config.toml
vocab_size = 3788
norm = "layernorm"
norm_eps = 1e-05
rope_fraction = 0.75
bias = "none"
tie_embeddings = false
parallel_block = false
init = "orth"
init_std_qkv = 0.046
init_std_o = 0.0079
init_std_up = 0.046
optimizer = "adam_variant"
lr = 0.0019
train_tokens = 131100000
steps = 8002
MLP neurons of a small language model. Each row is named by its layer, matrix (up: input weights; down: output weights) and neuron, and shows model dimensions 80-143. Each number is 200 + 30 x the weight over its row's rms, rounded and kept within 0 to 999.
Before each neuron's rows, "fires in" lists the words (lower case) most often at its 100 highest values on Wikipedia text that the model never trained on; "raises" lists the tokens whose logits its output raises most directly, leaving later layers aside.

fires in: "for", "to"
raises: "him ", "him", "his ", "them ", "its "
L7.up355,212,225,177,190,188,198,223,174,194,181,176,224,202,157,206,218,199,201,158,197,196,166,191,224,217,207,209,199,195,231,206,209,205,231,181,200,151,206,216,231,197,210,125,231,190,174,159,216,223,224,144,158,180,203,231,187,215,140,239,199,140,145,216,225
L7.down355,235,221,217,241,204,208,190,237,238,190,156,219,222,173,243,211,203,195,194,219,167,176,203,203,188,181,167,208,222,210,146,225,234,228,226,231,201,142,236,192,220,183,147,169,259,184,182,215,235,212,128,150,170,172,204,210,227,155,231,227,205,175,183,212

fires in: "to", "all", "not", "him", "away"
raises: "be ", "become ", "have ", "include ", "come "
L3.up327,197,149,186,161,218,242,206,205,169,194,235,162,247,217,168,212,169,202,184,204,212,170,242,177,230,178,179,253,199,243,206,164,244,229,187,210,227,192,176,204,212,215,183,182,230,212,150,115,160,219,155,258,226,208,208,190,226,221,236,223,175,222,193,227
L3.down327,225,236,214,193,204,197,226,185,244,201,247,209,211,157,170,161,161,122,151,209,220,183,177,233,185,176,196,226,201,201,196,236,201,149,171,217,208,166,210,206,224,187,228,197,195,184,216,168,217,235,220,158,189,196,130,172,202,189,200,194,233,183,217,232

fires in: "new", "the", "of", "west"
raises: "York", "Mexic", "Or", "York ", "England"
L10.up397,219,234,207,173,214,219,202,212,233,146,201,151,185,172,182,170,147,205,163,235,151,248,226,228,183,214,206,242,156,208,217,218,220,211,236,165,170,229,248,106,232,197,228,194,231,192,190,160,199,188,167,178,172,200,207,187,172,245,210,203,147,197,232,179
L10.down397,201,205,192,159,214,213,190,199,227,170,216,192,201,170,198,164,153,222,167,240,128,201,217,204,222,175,195,178,174,181,222,236,242,216,224,166,250,250,216,202,171,206,186,213,168,176,197,154,225,207,194,185,186,175,134,182,229,208,213,178,176,198,240,251

fires in: "the", "of", "a"
raises: "Year ", "Year", "same ", "year", "year "
L9.up659,230,227,219,181,191,178,206,190,271,193,196,205,178,226,179,196,197,229,209,189,199,156,216,250,187,258,178,166,175,242,224,265,208,242,196,213,165,222,216,185,227,174,206,161,133,209,265,127,180,259,138,190,223,246,209,190,229,220,219,212,199,223,192,187
L9.down659,196,196,161,165,188,197,193,172,200,212,214,179,252,198,210,163,190,171,199,280,122,158,202,154,214,196,166,154,187,234,193,250,206,232,252,102,157,233,203,154,201,201,218,241,273,207,182,218,224,209,177,212,202,195,223,227,246,204,176,217,223,185,198,171

fires in: "of", "that", "to"
raises: "him ", "his ", "he ", "it ", "those "
L8.up706,177,230,238,223,231,230,190,218,202,182,166,185,218,174,251,179,192,167,193,207,216,205,196,183,182,240,152,220,198,153,186,208,151,225,182,179,221,211,233,226,160,175,176,193,162,190,146,222,221,126,142,207,225,238,190,149,173,160,231,176,162,169,128,160
L8.down706,195,196,232,191,176,232,210,171,239,126,262,183,197,160,245,192,140,184,189,190,181,169,205,212,189,187,188,208,155,204,178,166,207,210,201,179,181,186,196,231,194,195,233,217,213,185,244,188,224,202,172,202,175,228,219,194,226,202,193,205,164,169,142,203

fires in: "that", "this", "which", "same", "following", "next"
raises: "year", "year ", "same ", "month", "season "
L9.up178,204,173,237,245,232,230,195,152,151,170,240,221,192,164,182,186,179,193,153,153,237,180,225,196,172,196,244,203,207,216,216,162,171,227,206,137,156,238,250,233,191,190,260,184,179,163,234,164,258,186,182,233,206,181,138,168,159,205,184,175,209,163,177,225
L9.down178,170,188,204,222,228,225,220,180,195,220,175,219,165,233,183,187,235,208,164,210,178,145,186,191,222,180,177,180,203,195,242,213,158,136,203,203,247,196,184,187,187,184,187,216,216,203,195,224,185,183,208,197,227,163,180,223,159,167,181,198,239,140,172,188

fires in: "as", "because"
raises: "of ", "seen ", "he ", "it ", "per "
L12.up614,195,240,191,198,216,224,165,254,232,190,233,196,177,150,237,140,181,228,214,224,129,178,176,192,221,227,147,205,189,215,153,173,193,192,209,177,203,240,218,191,249,191,260,179,207,131,243,205,264,159,159,223,167,169,136,205,198,215,168,223,178,176,209,155
L12.down614,177,238,174,217,145,220,219,206,154,151,209,180,237,157,182,212,209,228,195,184,201,176,167,197,171,180,194,248,206,259,254,195,252,110,223,200,222,185,243,198,188,207,224,154,203,166,204,196,194,192,148,213,214,275,177,201,181,175,175,211,177,212,156,188

fires in: "to", "that", "which"
raises: "include ", "get ", "were ", "have ", "help "
L5.up192,253,187,146,201,204,197,206,197,245,231,181,218,171,179,153,177,159,176,194,185,212,203,188,212,247,225,209,218,159,256,193,223,188,200,152,287,221,207,162,184,225,193,239,197,254,150,200,196,228,198,237,213,244,189,129,166,244,189,249,208,235,189,200,250
L5.down192,201,239,166,205,209,218,212,172,199,243,190,199,197,179,169,193,216,148,200,188,178,237,190,201,150,190,233,272,196,229,231,245,180,180,118,260,200,191,195,212,195,181,224,161,197,212,233,250,259,245,247,150,184,216,137,179,237,203,204,170,237,189,232,180

fires in: "to", "will"
raises: "make ", "include ", "have ", "be ", "do "
L7.up144,190,188,177,160,245,243,231,205,216,183,201,239,155,213,176,216,188,165,179,205,227,178,208,206,221,224,222,226,208,227,181,215,136,205,195,254,170,213,235,181,170,157,231,142,188,151,167,197,219,214,219,254,206,186,184,178,242,234,241,238,129,180,214,191
L7.down144,229,205,178,164,222,202,225,219,219,221,193,174,177,178,201,180,174,136,184,222,201,204,213,224,184,200,255,222,175,233,197,227,177,170,167,234,150,179,205,219,210,148,225,177,217,177,203,236,241,182,232,165,196,199,156,158,246,228,192,203,212,157,156,222